config = dict(
    vocab_size=4096,
    hidden_act='swiglu',
    bias='none',
    init_std_down=0.0,
    decay_shape='linear',
    batch_tokens=[32768, 65536, 98304],
    max_seq_len=256,
    max_steps=12763,
)
MLP neurons of a small language model. Each row is named by its layer, matrix (gate and up: input weights; down: output weights) and neuron, and shows model dimensions 224-319. Each number is 128 + 24 x the weight over its row's rms, rounded and kept within 0 to 255. A neuron's up and down rows have the sign that makes its largest values positive.
After each neuron's rows, "fires after" lists the tokens most often just before its 100 highest values on Wikipedia text that the model never trained on. A number after a token or word is its count.

L3.gate17 [130 150 146 121 111 130  94 156 115 120 112 132 117 140 126 134 113  98 147 140 148 146 150 130 149  80 127  66  72 102 112  86 104 115 155 100 112  45  95 109 146 151 114 153 125 121 106 140 119 149 151 120 165 125 142 142  92 103 136 138 154 149 150  95 124 100  94 143 127  91 159  94 115  89 152 144 126 110 122 101 124 208  91 122 125  96  90 139 140 156 164 102 101 152 132 138]
L3.up17 [128 108 102 158 155 139 133 107 154 130  72 128 175 108 181 149 127 119 138 170 102 126 111 145 137 128 110 116 118 135 128 125 130 132 126  84 105 146 166 123  83  85 142 142 117  96  83 189 154 170 134 160 127 154 147  89 111 148 134 108 129 150 123 100  75 139 101 113 161 125 147 160 152 130 111 102  95 158 139  99 115 130 105 139 126 153 139 111 129  94 121 121  96 117 120 136]
L3.down17 [140 126 114 117 133 102 105  91 155 128 141 140 116 184 133 136 150 118 153 155 114 132 159 127 119 133 125 119 125 117 164  97  78 113 138 143 147 116 158  93 133 121 211 150 136 120 133 108 107 126  84 131 153 134 123 116 122 103 143 128 118 150 134 165 103 127 183 142 131 137 187 128 110 121 128 120 140 137 136 102 128 102 136 151 127 162 131 143 151 124 119  98 138 121 117 145]
fires after: " D" 32, " E" 9, " A" 8, " d" 5, "E" 4, "ro" 4

L3.gate135 [148 104 128 101  99 174 106 116 152 133 103 100 175 178 157 132 101 134 172 113 156 116 136 143 124 170 131 129 150 130 116 141 112 120 144 120 169  99 126 144 111 177 106 109 126 119 130 102 102 100 161 160  98 132 108 105 125 116 134 144 112 122 146 112 150 123 147 114 160 131  93 157 160  94 155 125 105 112  86 104 108 178 156 159 126 135 136 121 106 154 147 127 159 162 126  94]
L3.up135 [135 139 133 155  88 134 148 168 135 100 132 166 122 120 170 113 102 166 156 108 128 151 119 112 130 118 116 150 137 119 131 163 112 108 164 122 113 157 134 123  99 110 132 153 133 146  89 147 152 102 134 128 131 157 122 146 124 109 116 120  95 153 124 164 144 140 102 138 115 114 125 131 123 131 125  92  78 148  94 118 107 112 147 156 164 154 123 135 118 132 137  99  99 106 128 113]
L3.down135 [119 156 140 180 160 173 121 134 145 107 138  90  84 100 111 121 195 104 104 130 139 106 136 113 157 118 160 100 113 162 144 165 105 151 147 142 108 121 131 138 120 155 107 135 151 120 158 109 134 152 156 123 114  95 121 167 136 151 154 123 143 150 155 133 134 110 111  91 147 121 146 102 107 168 121 113 151 128 123 123 137 148 136 138 139 137 138 136 103 129 124 122 108 108 128 131]
fires after: " con" 13, " the" 11, " M" 10, " m" 10, "am" 7, " dep" 4

L3.gate411 [125 160 133 106 129 121 110 153  67 101 144 124 168 137  98 108 166  97 112  93 134 126  57 176 149 126 111  78 116 121 162 105 132 123 113 101 106 157  84 155 111 128 124 156 117 119 131 127 148 135 116 131 159 136 144 115 115 100 126 204 137 107 106 122 181 124 140 140 119 144 101 118 133 146 109 136 139  86 114 140 121 142 166 124 137 113  96 118 128 177 169  83 128 127 124  85]
L3.up411 [148 156 125 120 122 112 134 148 136 135 150 111  82 148 156 165 166 140 182  90 162 124 187 125 150 122 114 170 120 101 112 132  92 145 172 143 120 130 129 169 143 144 131 135  72 165 124 161  76  79 124  88  97  98 129 113  62 148 163 104 116 129 112 127 145  98 164 149 140  92 123 125 143 118 128 138  77 149 121 128 119 157 143 132 133 105 133 148 120 141 117 100 112 100 106 178]
L3.down411 [130 132 121 179 141 139 102  95 136 135 113 148 161 134  75  97 121  83 135 145 127 121  89 119 154 145 121 149 115 143 186 125 166  79 105 107 162 160 114 123 161 130  96 134 159 121 136  98 129 127 140 117 139 111 133 166 122  87 114  92 135 119 140 163  80 110 142 110 138  96 170 130  98 124 144 107 157  74 166 138 119 102 119  90 159  94 193  97 123 155 142 134 123 196  74  94]
fires after: "m" 18, " m" 15, " M" 10, " am" 8, " surr" 6

L3.gate177 [112 161 164 132 101 123 134 143 120 127 155 106 123 107 108 137 119 111 151 137 118 175 132 173  94 118  63 151  89 127 117 118  99 149 107 148 156 127 137 132 136 130 123 113  94 126 108 110 100 120 117 159 186 119 147 147 150 182  96 142  82 128 143  66 117  88 127 145 118  87 144 115 101 147 117 154 114 117 138 102 127 130 113 125 146  90 138 119 136 120 145 167 123  64 109  99]
L3.up177 [106 113 136  90 154 129 140 124 153 132 165  78 148 113 110 111 101 127 103 109 115 162 117  80 114 151  75 136  91 134 155 127 165 121 140 122 195 142 151 144 128 153 125 132  88 103  96 128 115 189 157 160 163 165 132 132 108 150 127 134 128 150 139 104 118 134 118 176 121  92 105 124 112 167 141 139  84 121 106 200 123 112 103  98 119 108 161 182 120 124 129 118 138 115 130  92]
L3.down177 [171 132 113 127 156  81 126 134 142 140 134  96 115 121 133 177 130 153 131 127 114 132 138 128 135 137 144  94 135 108 145 101 141 131 128 123 167 143 125 142 113 171 158 118 105 131 138  87 118  82 133  91 111 111 107 131 146  99 157 119  83 127 133 131 145 141 144 142 107 116 105 112 123 135 155 134 130 161 147 147 105  83 113 120  72 116 150 145 177 128 168 126 121  97 134  99]
fires after: " G" 18, " Ad" 12, " d" 9, " D" 7, " In" 6

L3.gate176 [121 118 128 108 114 176 148 108 158 123 147 153 117 140 106 150 158 141 151  73 123 127 112 151 145 100 147 111 102 111 134 135 149 130 138 160  89 103 124 127 101  90 124 149 152  70 134 158 143 127 114 102 127 139 115 139 180 124 114 136 103 126  94  68 124 129 152 143 163 111  67 126 195 136 128 100 107 110 124  80 126 131 151 130 145 100 132 138 121 165 134 121  95 126 142 127]
L3.up176 [135 138 143 134 122 116  87  98 156 117 101 113 134 140 126 167 107 140  42 152 150 113  83 148 160 151 114 125 137 114 118 138 159  83 167 145 110  59 139 133 119 150 122 120 161 137  97 101 103 187 124  60 170 139 146 107 107 106 107 142 154 123 114 103 122 130 125  89 114 140 124 120 142 112 150 145 110 117  84 131 102 129 119 151 117 150 109 142 131 111 110 139 161 126 122 144]
L3.down176 [148  82 119  58 143 141 122 105 111 142 132 135 120 146  97 129 123 165 145 129 103 126  83 133 108 135 136 128 121 132 124  82 113 136 134 146 124 123 125 111 133 130 130 162 141  99 128 124 110 116 187  93 114 103 115 163 132 143 133 123 121 124 122 154 152 120  92 151  79 124 142 153 147 108 108  99 102 110 113 111 145 156 127 122 147 128 133 151 131 181 130 171  97 135 144 144]
fires after: " is" 49, " was" 25, " the" 6, ")" 4

L3.gate82 [133 115 143 146 139 170 143 149 124  94  85  74 141 189 131 167 110 136 147 141 151 126 131 139  99 144 104 153 122 130 112 131 126 113 146 128 173 132 117 133 128 142  98 112 125 103 125 121 117 120  88 138  91 142 135 111 129 140 103 133 124 116 127 115  98 114 124 117 118 123 150 118 150  53 154 119 123 148 147 113 135 176 160  54 101 113 141 161  70 148 142 199 127 107 133 110]
L3.up82 [108 123 135 153 132 136 148 155  78 137 140 122 116 153 115 106 113 186 170 103 131 160 152 133 138 123 119 148 118 125  92 133 121 130 141  86 146 130 125 123 100 182  88 201 143 164 140 113 119 122 105 150 125 154 138 139 143 153  81 153 119 155 140  77 144 139 161 133 113 145 132 128 130 104 127 146 155 125 136 146 112 150 120 156  88 125 125 125 149 116 108 122 102 159 116 111]
L3.down82 [ 92 146 114 108 100 136 147 150 128 134 131 155 121 146 125 158 167 148 140 150 125 120 140  99 123 121  89 133 143 165  97 118 154 162 162 159 126 138  98 121 109 107 126 102 109 139 133 165 139 122 143 138 123 127 147  96  91 111 124 125 129 148 150 127 139 134 138  91 155 130 142 133 157  77 153 108 170 163 139 122 163 125 156 126 140 136 129 141 121 119 102 129 132 107 142 134]
fires after: " and" 43, " to" 9, " a" 6, " that" 4

L3.gate462 [156 106 131 128 154 154 135 132 103  99 155 128 125 173 135 143 105 147 137 162 133 160 148 102 103 169 168 132 139 130 118 105 121  96 149  85 118 128 143 124 125 164 124 134 115 168 140 143  85  90  64 132  92 122 144 127 149 119  73 136 115 114 130  89 152 115 113 161 137 114 149 116 136 130 129  71 106  92 132 134 120 133 138 127 106  80 118 119 115 140 131 147 141 135 155  95]
L3.up462 [136 151 114 170 143 151 138 150  86  99 132 105 111 109 130 143 114  92 172 136 148 108 124 119 138 133  94 163 134 138 118 120  95 145  96 143 162 107 122 176 136 156 147 117  90 121 103 164 139 181 130 131 166 133 117 116 152 154 134 125 130 150 120 108 178  93 126 122 107 153 131 144 128 107 137 110 138 141 141 100 101 117 135 109 105 116 153 121 111 139 150 123 155 127 122 129]
L3.down462 [110 136 147 126 102 118 122 126 116 114 190 152 145 145 125 151 124 167 154 122 144 129 110  93  96 118 149 132 168 137  71 130 118 117 146 140  70 130 110 110  99 125 113 135  93 149 129 156  89 104  96 132 120 128 103 151 150 105  65 107  89 139 123 114 131 130 103 147 145 147 126 142 104 124 130 115 126 123 127 174 136 141 151 141 167 163 122  92 117 135 130 136 102 135 178 114]
fires after: " and" 41, " /" 9, "," 8, " that" 6, " which" 5, " as" 4

L3.gate377 [133 141 137 101 169 180 141 124 142 136 114 117  72 158 117 105 123 117 119 131 165 122 117 144 133 160 124 106 120 144 117  75 153  87 119 115 125 103 173 127 112 127 130  87 127 178 106 104 121 156 132 150 108 110 173 124 139 147 111 148 121 138 103 137 111 107 119 150 179 127 128 143 129 137 110 168 163 106 121 131 181 131  97 153 175 142 165 126 139 165 154 161  85 115  63 145]
L3.up377 [132 113 109 192 129  94 121 136  90  65 141 203 159 140 137 123 161 158  95  85 120 178 110 132 102 105 112 153 136  77 100 127 134 134  90 101 105 153 139  93 142 117 157  92 101 122 118 102 103 143 125 123 124 126 146 128 116  95 150 143 127 142 154 110 107 133 131 107 153  98 122  86 151  87  95 113 131 120 129 132 124 108  90 174 125 126 117 112 125 149 111 120 158 120 148 118]
L3.down377 [118 123 116 116 164 140 138 100 161 136 153  96  94 116 159 172 141 117 122 127 123 116 122 195  93 163 133 129 144 144 161  70 101 150 146 133 108 144 101  96  98 115 149 120  85  96 108 117 111 154 122 153 133 127 151  99 138 120 117  82 139 112 147 157 117 133 156 107 112  75 108 146 139  85 115 134 121 103 127 131 120 159  97 183  92 139 128 130 121 132  98 156 176 144 130 100]
fires after: " ent" 29, " in" 10, " In" 9, " St" 6

L3.gate497 [127 124 154 145 118 147 142 144 149 119 133 138 139 134  65 119 140  86 140 160 115 119 133 109 134 120 135 131 181 141 122 134 120 136 153 107 146 107 105  90 124 102 107 126 152 154 125 131 128 131  99 115 155 142 146 113 109 123 122 141 151 105 118  89 147 100 141  81 183 186 158 128 132 129 114 120 125  74 139 130 143 151 148 115 126 108  67  92 128 141 120  98 129 118 127 102]
L3.up497 [109 122 169 158 107 136 131 122 131 134 116 152 119 170 150 144  99 159 128 111 152 120 135 105 147  98 109  92 119 129 165 103 143 162 156 101 149 111 109 155 163  99 118 109 165 116 139 125 123 178 201 107 146 143  88 120 147 125 122 130 118 154  77  76 167 130 102 156 143 129 124  90 161 114 173 119 137 135 150 131 121 147 167  76 159  80 102 154 117 182 120 133 132 177  88 131]
L3.down497 [118 135 117 120  85 180 131 127 108 158 127 134 140 116 134 145 175 134 172 109 159 130 132 121 120  97 141  82 108 163 130 133 130 103 178  98 117 112 126 140 111 115 135 159 126 113 135 126 129 136 163 163 133 124 122 130 112 154 184 101 112 157  72 124 126 139 135 103 119 143 182  98  98 128  95 121 102  92 170 121 118 111 143 105 127 115 113 100 124 162 125 137  89 129 115 145]
fires after: " the" 36, " The" 11, "ot" 6, " m" 5, " oper" 4

L3.gate750 [142 126 101  95 143  65 154 134 161 105 106 134 126 120 126  76 152 110 113 108 111 121 132 143 136 146 140 108 126 118 110 126 128 136 123 106 138 111 142 119 107  95 117 128 123 128 131 126 122 127 129 109 124 106 157 134 104 113 107 111 155  97  59 133 111  91  88 150 115 118  66 124 149 128 104 122 140  77 104 140 148  96 124 100 109  98 179 134 165 176 112 109 141 139 149 126]
L3.up750 [161 160 125 109 124 127 129 116 123 133 120 115 111 119 113 150 156 142 179 135 151 109 121 139 119 117 151 127 131 160 104 123 123 109 128 127 102  97 118 182 128 155  75 166 156 135 125 129 102 147 123 121 117 149 168 127 129 103 105 118 156 168  99 152 116 152 118 119 139 174 123 167  90 147  92 133 119  99 129 134 118 103 111 110 116 137  75 137 169 119 143 127 112 156 122 112]
L3.down750 [148 140 155 141 110 127 105 146  80 137 145 127 177 114 121 133 182 108 146 129  80 142  96 118 105 138 123 113 105 123 127 140 170 112 186 136 160 155  85 123 120 139 149 139 110 108 137 157 118 136 132 100 148  85 147 118 107 141 129 136  75 141 133 104 137 140  92 124 108 116 110  92 165 106 132 116 111 104 125 123  96 108 124 137 132 136 181 125 140 152  77 146 127 120 159  78]
fires after: " is" 32, " V" 11, " was" 9, " the" 7, " J" 5